{
  "head_dim": 64,
  "init_std_o": 0.0,
  "optimizer": "muon_variant",
  "batch_tokens": 32768,
  "max_seq_len": 512
}
MLP neurons of a small language model. Each row is named by its layer, matrix (gate and up: input weights) and neuron, and shows model dimensions 32-159. Each number is 128 + 24 x the weight over its row's rms, rounded and kept within 0 to 255. A neuron's up and down rows have the sign that makes its largest values positive.
After each neuron's rows, "fires on" lists the tokens most often at its 100 highest values on Wikipedia text that the model never trained on.

L4.gate424 [139 157 153 154 158 153 125 108 100 156 151 107 126 121 119 143 128 127 134 133 144 100 117 151  99 118 115 111 114 119 155 107 154 127 147 158 187 109 120 142 147 135 131 135 121 138  57 116 162 119 130 171 106 147 160  97 140  76 157 123  96 131 130 143 146 110  81 150 137 134  86 132 130 107 108  94 139 111 127 170 159 136  78 104 125 169  98 129  97 115 113 120 159  98 134  93 155 155 131  99  92 135 144 147 156 133 121 132 125 116 140  90 131  74 113 130 146 147 157 120 129 148 138 151  98 119  91 112]
L4.up424 [124 147 152 167 126 141 130 139  93 132  66 151  79 129 125 115 147 122 155 150 167 175 164 173 107 114 117 109 114 109 109 141 145 115 136 133 108 175 145 119 140 164  97 129 142 156 138 101 105 153 100 136 100 154 155 143 102 129 182 124 131 127 126 137 121 138 118 156 125 131 123 129 178 110 147 155 169 113 127 153 146 126 130 104 153 130 103 107 103 128  95  71 154 139 160 190 145 165 118 104 146 114 142 135 112 136 125 136 104 121 169 185 154 108 134 148 118 153 163 174 148  95 130 121 113 120 127 171]
fires on: " large", "ta", "li", "s", "se", " such"

L6.gate396 [ 99 122 158 127 138 123 145 120 134 138 132 156 143 124 129 125 127 164 133 134 170 117 134 101 117 122 135 121 121 104 129 102 141 154 105 153 128 112 175 145 128 127 134 130 161  55 110 121 101 125 134 120 162 110 101 104 164 125 123 114 112 117  86 128 160 117 140 133 119 116 165 127 149 122 134 111 105 151 107 120 155 118 142 155  95  97 171 133 155 133  62 122 135 152  92 118 111 178 137 131  85 132  87 126 167 158 138 102 123 130 165 150 102 124 118 115  88 166 162 159 108 117 139 174 119 110  85  93]
L6.up396 [131  99 116 112 117 138 102 110 116 161 146  83  86 100 123 148 140 117 124 131 126 128 132 135 126 130 145 150 129 101 115 167 140 145 111  78 118 125  94 142 102  87 115 121 123 158 182  86 116 135 182 133 148 119 214 139 142 153 117  85 127 107 137 151 128 118  80 137 137 112 130 130 117 126 189  97 107 125 113 142 132 129 156 123 126 129 137 143 171 162 119 172 143 124 120 142 165 135 172 121 130 195 139 117 159 116 126 123 136 134 141 125 136 119 154 107 152 163 148 117 110 130 176 146 137 104 129 127]
fires on: "d", "id", "der", "re", "r", "ved"

L4.gate293 [101 124 132 164 166 123  98 121 122 173 120 135 147  59  84  99 108 125 150 141 124 124 115  98 156 126 172 125 140 112 120 134 157 127  53 109 113 136 146 158 111 149  96 138 132 143 144 127 141 139 110  67 142 103 159 121  94 148 144 132 121 126 130 122 109 142 175 126 163 114 107 145 132 171 102 139 148 119 118 106  94 111 149 109 191 126 148 136 128  70  91 131  75 107 127  99 106 151 136 139 145 145  96 128 126 119 146 106 141 133 133 147  84 109 156 136 138 140 120 129 115 101 168 101 116 126 176 137]
L4.up293 [130 155 141 129 121 124 126 139 127 150 121 176 141 149  72 112 153 149 141 110 148 138  98 143 143 120 112 100  92 116  85 141 140 141 118 137  97 144 151 140 129 124 147 119  92 112 136 103 152 159 153 117 171 134 110 132 126 116 109 141 111 131  98 102 139 139 128 194 116 101 165 163 138  95 133 202 142 132 117 142 129  94  77 127 129 100 114 168 117 111  97 146 131 129 108 172 133  74 113 120 177 139 124 136 142  93 118 132 118 132 155 122 142 121  95 175 146 141 117 115 119 149 117  91 128 123 165 118]
fires on: "s", "n", "l", "o"

L14.gate30 [109 161 134 132 120 130  78 156 155 134 113 165 136  64 121 141 123 149 148 137 178 119 121 135 102 197 123 109 140 128  58 124 133 125  97 155 107 161 125  70 140 110 134 145 101 132 141 147  94 144 111 128 131 154 149 119 107 147 119  98 120 100 133  97 135 111 144 105 122 119 141  98 110 157 120 160 131  93 139 116  74 104 134 137 163 163 123 154 169 151 152 120 123 147 156  83 100 153 101 103 119 156 153 133  91  95 101 110 102 156 146 144 138 118 147 147 114 156 138 138 157 113  80 132 149 145 156  98]
L14.up30 [111 163 120 147 106 124 136 104 127 133  95 125 115 122 142 107 133  94 110 141 133 134 122 132 122 148  74  98 132 136 157 156 137 123 135 119 107 100 158 114 141  61 135 118 170 154 131 125 134 136  90 131 154 149 116 136 129 113 137 136 176 116  75 156 142 133  89 192 142 140 124 147 159 139 151 113 145 121 121 131 117 110 120 108 108 136 123 109  96 162 117 116  95 132  81 136 143 128 142 127 202 124 178 138 102 107 136 137 121 106  94 161 145 137 130 101 126 161 166  91 122 162 103  81 125 112 150 122]
fires on: "al", " con", " /", "er", " Indian", "un"

L7.gate138 [153 155 145 143 114 160 132 134 152 110  75 153 134 141  96  70  83 110 150 151 162 141 108 123 128  77 158 138 131 155 132 154 129 107 116 139 137 139  92 192 120 129 134 154 134  73 129 121  88 113 153 134 169 136 158 109 133  90 103  85 103 119 125 124 124 153 124 141 167  93 120 116 119 166  97 123 152 127 151  93 132  96 150 141 143 123 128 132 138  80 109 141 136 167 120 113 153 103  80 136 129 146  99 130 144 147 130 138  91 157 122 135 169 160 138 127 166 154 120 159  84 112 135 119 124 126 138 158]
L7.up138 [132 136 144 118 133 113 123 147 131 143 148 129  96 132 116 119  76 140 103 128 111 134 116 124 108  97 110 156  98 141  90 127 145 138 110 122  94 114  83 145 142 138 103 142 157 104 154 126 152  58 114 136 148  85 131 133 143 137 144 126 141 114 154 105 156 194 113 189  91 163  97 155 154 124 115 149 151 152 151 130 117 112 103 136 123 162 114 127 154 116 112 149  94 134 151 106 144 131  92 112 185 145 145 159 103  93  87 112  88 147 120  95 149 100 105 133 139 119  94 129 140 133 138 133 117 139 120 106]
fires on: "s", "n", "ist", "ce", "ed", "-"

L6.gate228 [100 122 141 134 149 132 135 152 112  89 127 186 174  92 150 159 105 148 112 148 108 157 134  76 101 122 125  89 146 148 119 135 132 141  88 126  85 156 138 108 102  98 102 122 112  64 136 147 129 162 139 124 159 113 135  97  70 150 143 123 139 153 141 109 122 115 159 122 133 118 152 153 175 121 121 110  92 107 110 114 133  74 140 133 133 113 106 205 121 118 139 115 133 171 132  86 109  91 106 158 158 125 137 139 128  92 121 115 172 103 109 102 117 108 113 152 132 130 119 147 161 125 154 109 157 135 139 165]
L6.up228 [136 158 106 137 119 153 189  91 110 103 100 120  96 142 121 126 101 154 101 152 116 157  99 132 165 134 145 141 118 126 191 103  99 128 143 111 102 118 140 119 102 102 121 142 130 101 105 126 106 123 117 146 101 170 121 118 162 136  99  90 171 134 125 128 128 102 126 163  90 129 123 154 141 117 123 136 177 133 136 121 147 126 134 119 129 168 126  88 133 151 158 115 203 127 121 121 146 109 116 151 116  99 124 130  80 116 112 121 105  58 120 122 119 145 166  95 103 113 140 131 115 135 123 125 145 114 123 135]
fires on: "er", "and", "all", "al", "y", "ver"

L13.gate272 [122 110 128 136 107 114 141 103 141 139 135 153 138  79 161 160 175 138 120 160 100 107 141 133 139 146 107 146 167 168 182 133 184 121 109 111 139 120 102  83 111 140 174 155 141  75  95 118 161 120 118 108  77 155 148 115 148 131 155 140 108 131 133 152 129 143 157 130 126 101 122 108  72 175 162 147  79 119 105 101 135 119 152 121  99 125 102 152 136 114 174 108 130 114 155 141 107 133 116 164 102 130 127 139 136 110  83 149 103 147  90 129 127 119 131  87 151  83 111 147 149 116 106 152 118  97 144 161]
L13.up272 [171  93  87 152 147 119 132 136 140 179 169  84 130 131 141 133 125 127 114 151  76 110 137 139 140 109 127 129  75 161 133 143 152 136 133 100 180 161 128 174 100 136 139 129 172 121  84 109  94 143 102 131 135 156 137 103 131 128 113 167 155 118 160 136 126  98 152 153 109  68 148 154 121  93 102 111 131 109 157 129 124 158 119 163 150  99 135 121 113 152 179  98 118 131 170 148 133 133 110 114 112 142 194 122 114 133  93 148  79 111  85 121 116 132 163 118 129 155 124 130  98 144 128 136 142 116 117 133]
fires on: " re", " we", " dis", " person", "y", " con"

L7.gate334 [132 128 141 133  67 134 154 125 117  77 168 145 153 108 129 124 139 149 142 142  96  96 104  96  83 124 148 134 158 116 151 130 168 120 158  89 116  90 183 107 103 163 130 103 122 125 146 136 134 141 134 131 170 118 139  98  76 125 154 111 177 131 139 179 140 149 130 114  98 118 102 104 124 116 131 181 117 106  74 147 108 140  89 120 115  85 111 140 120 124 123 120 108 107 114 156 126 120 140 153 124 136 130 183 152 122 100 134 109 135 161 155 135  93 142 131 143 145 131 156  95 103 159 116 173  94 111 126]
L7.up334 [152 126 173 107  92 124 126 106 134 157 141 121 127 149 105 125 126 113 130 141 178 156 137 159  69 153 142 135 136 140 132 157 180 188 170 173 123 104 135 147 111 113 127 105 140 142 138  96 120 134 113 115 118 104 164 129  82 119 164  70 140  90 133 106 134 114 104 100 147 113 104 128 131 131  66 115 131 114  96 151 114 118 150 136 128 141 112 148 143 109 138 145 160 119 109 148 158 133 125  92 127 120 110 140 143 120  97 147 121 140 136 128 124  99 135  93 116 100 173 126  97 142 173 114 172 161 120 114]
fires on: "\n", "ist", "e", "cc", "a"

L11.gate110 [112 130 107 171  94 129  98 136 120 126 127 142 171 110 140 174 163  94 147 108 135 112  98 161 141 185 123 106 184 137 154 122 113 122 120 119 148  85 109 132 142 166 155 138 116 107 114  98 125 145 105  64 108 128  87 108 118 128 138 103 126 112 139 180 140 127 110 154 131 112  88 148 114 136 173 163 126 120  80 130 106  83 133 102 131 143 178 132 103 134 111 128 172 143 123 115 124 148 133 145 132  92  70 111 135 147 103 124  74 114 123 139 152 143 171 134 109 148 119 122 139  99 156 121 135 115 146 156]
L11.up110 [183 128 127 152 149 130 179 159 108 120 202 152 144 138 110 141 119 120 145 131 121  99 122 109 116 167 114 139 119 143 113 149 172  95 151 135 119  90 110 155 108 157 134 111 170 146 118  61 107 143 129 138 123 150  92 107 123  59  98  59 122 139 106 127 129 139 104 150 129 103 152 147  94 133 136 121 158 124 149 141 132 129 159 131 140 109 111 109 122 129 113 119 130  93 130  95 134 107  71 140 118 136 102  92 118 166  98 154  86 149 124  88 105 140 149 151 156  71 128 132 109 154 147 148 126 162 106 153]
fires on: " dis", " re", " de", "Re", " con"

L8.gate287 [152 163 111 115 124 144 118 138 127 145 175 151 144  87 113 136 106 142 166 120 165 132 167 109  98 154 118 109 148 106 113 145  85 129 150 123 142 123 135 158 155 100 108 177 126 148 114 111 121 145  80 130 135  96 155 121 107 149 153 119 130 111 154 123 116 107 158 119 111 109 118  97 103 119 138 140  97 116  83 163 151 104  86  96 135 110 100 121 122 157 174 145 133 127 135 130 124 163 130 113 141 120 124 157  95  94 148 156  74 161 147 138 163 103 127 118 103  83 114 122 154 143 147 136  98 123 131 165]
L8.up287 [ 88 185 109 119 126 119 138 171 111  92 161 107 134 139 132 134 164 160 149 147 115 155 154  96 106 148 136 109 147 121 120  87 145 130 155 114  91 115 107 113 118 141  98 168 158  94 180 154 155 134 151 123 139 140 137 149 133 121  96 137 105  76 118 118 148 168 141 118 133  66 172  82 162 166 161 157  91 140  94 134 134 133 118 148 106 134 115 112 130 159 126 118 112 146 135 128 130 154 116 121 115 118 134 124 135 141 134 164 132 119 145 133 169 119 155 147 149 135 159 140 142 157 139 149 109 145 101  97]
fires on: "b", "er", "p", " sub", "ub", " main"

L10.gate96 [104 109 138 150 102 114  95 125 164 130 130 151  94 167 131 151 123 152 161 171 123 147 182 120 139 103 153  93 105 112 127 160  94 109  89 153 123 101 138 146 169 125 160 147 115 114 104 169 152 185 143 105 142 133 101 140 124 161 172 134 155 140 111 108 139 155 128 141 124 121 137 113 114 140 116 155  82 123  79 141 167 139 141  81 111 124 119  99 136 121 115 160 150 127 171 167 105 119 139 146 165 125 107 115 146 102 136 104 116 141 126 151 144 122 145 102 118  92  98 145 147 152 116  95  98 171 127 131]
L10.up96 [108 154 143  97 146 142 123 122 114 150 123 106 118 172  96 130 107 132 144 152 132 135 145 145 118 140 153 110 158 134  66 142 116 131 121 131 124 163 142 149 134 153 128 106 137 119 125 151 122  75 142 148 149 120  82 157 151 141 137 124 142 124 100  96 164 142 153  91 135 159 138 135 155 118 130 152 147 151 140 163 128  70  99 149 160 144 147  94 131 136 130 150 102 114 146  96 142 164 133 107  84 139  82 163 116 112 124 183 122  84  97 178 175 128 130 161 102  97 134  83 106 135 139 147 151 172 135 144]
fires on: "b", "D", "p", "S", "C", "c"

L10.gate170 [128 157 142 115 121 124 118 111 145 158  99 101 148 119 109  85 135  93 158 175 121 100  98  81 116 143 178 123 154 135 139 128 161 159 107 153  82 173 165 161 133 161 121 118  93 122 164 154 173 115 106 129 120 131 149 123 126 135 134 155 109 116 135 119 133 151  95 146 151 158 116  65  94 113  99 107 171 139 135 112 113 124 133 133 108  88 117 127 130 114 131 123 151 165 130 163 130 126 118 142 137 112 123 161 132 114 150 118 103 120 119 124 124 127 139 126 157 123 116 118 161 117  99 156 146 127 113  99]
L10.up170 [115 158 100 132 159 101 160 132 112 115 132 149 121 165  85 170 107  95 115 135 143 145 113 101  92 122 156 131 107 103 129 118 111 136 117 140 132 193 136 148 144 102 148 139 150 181 137 116 119 151 150  93 120 144 143 101 141 125 130 157  98 100 118 167 135 156 117 138 138 122 138 170 116  98  95 175 130 140 110 137 135 125 126  99  95 133 124 163 123 131 136 115 157 103 128 137 130  83  94 151 106 125 140 106 105 103  75 107 146 128 106 100 107 122 131 158 146  83  78 122  74 141 126 130 152 107 111 120]
fires on: "i", "le", "n", "s", "a"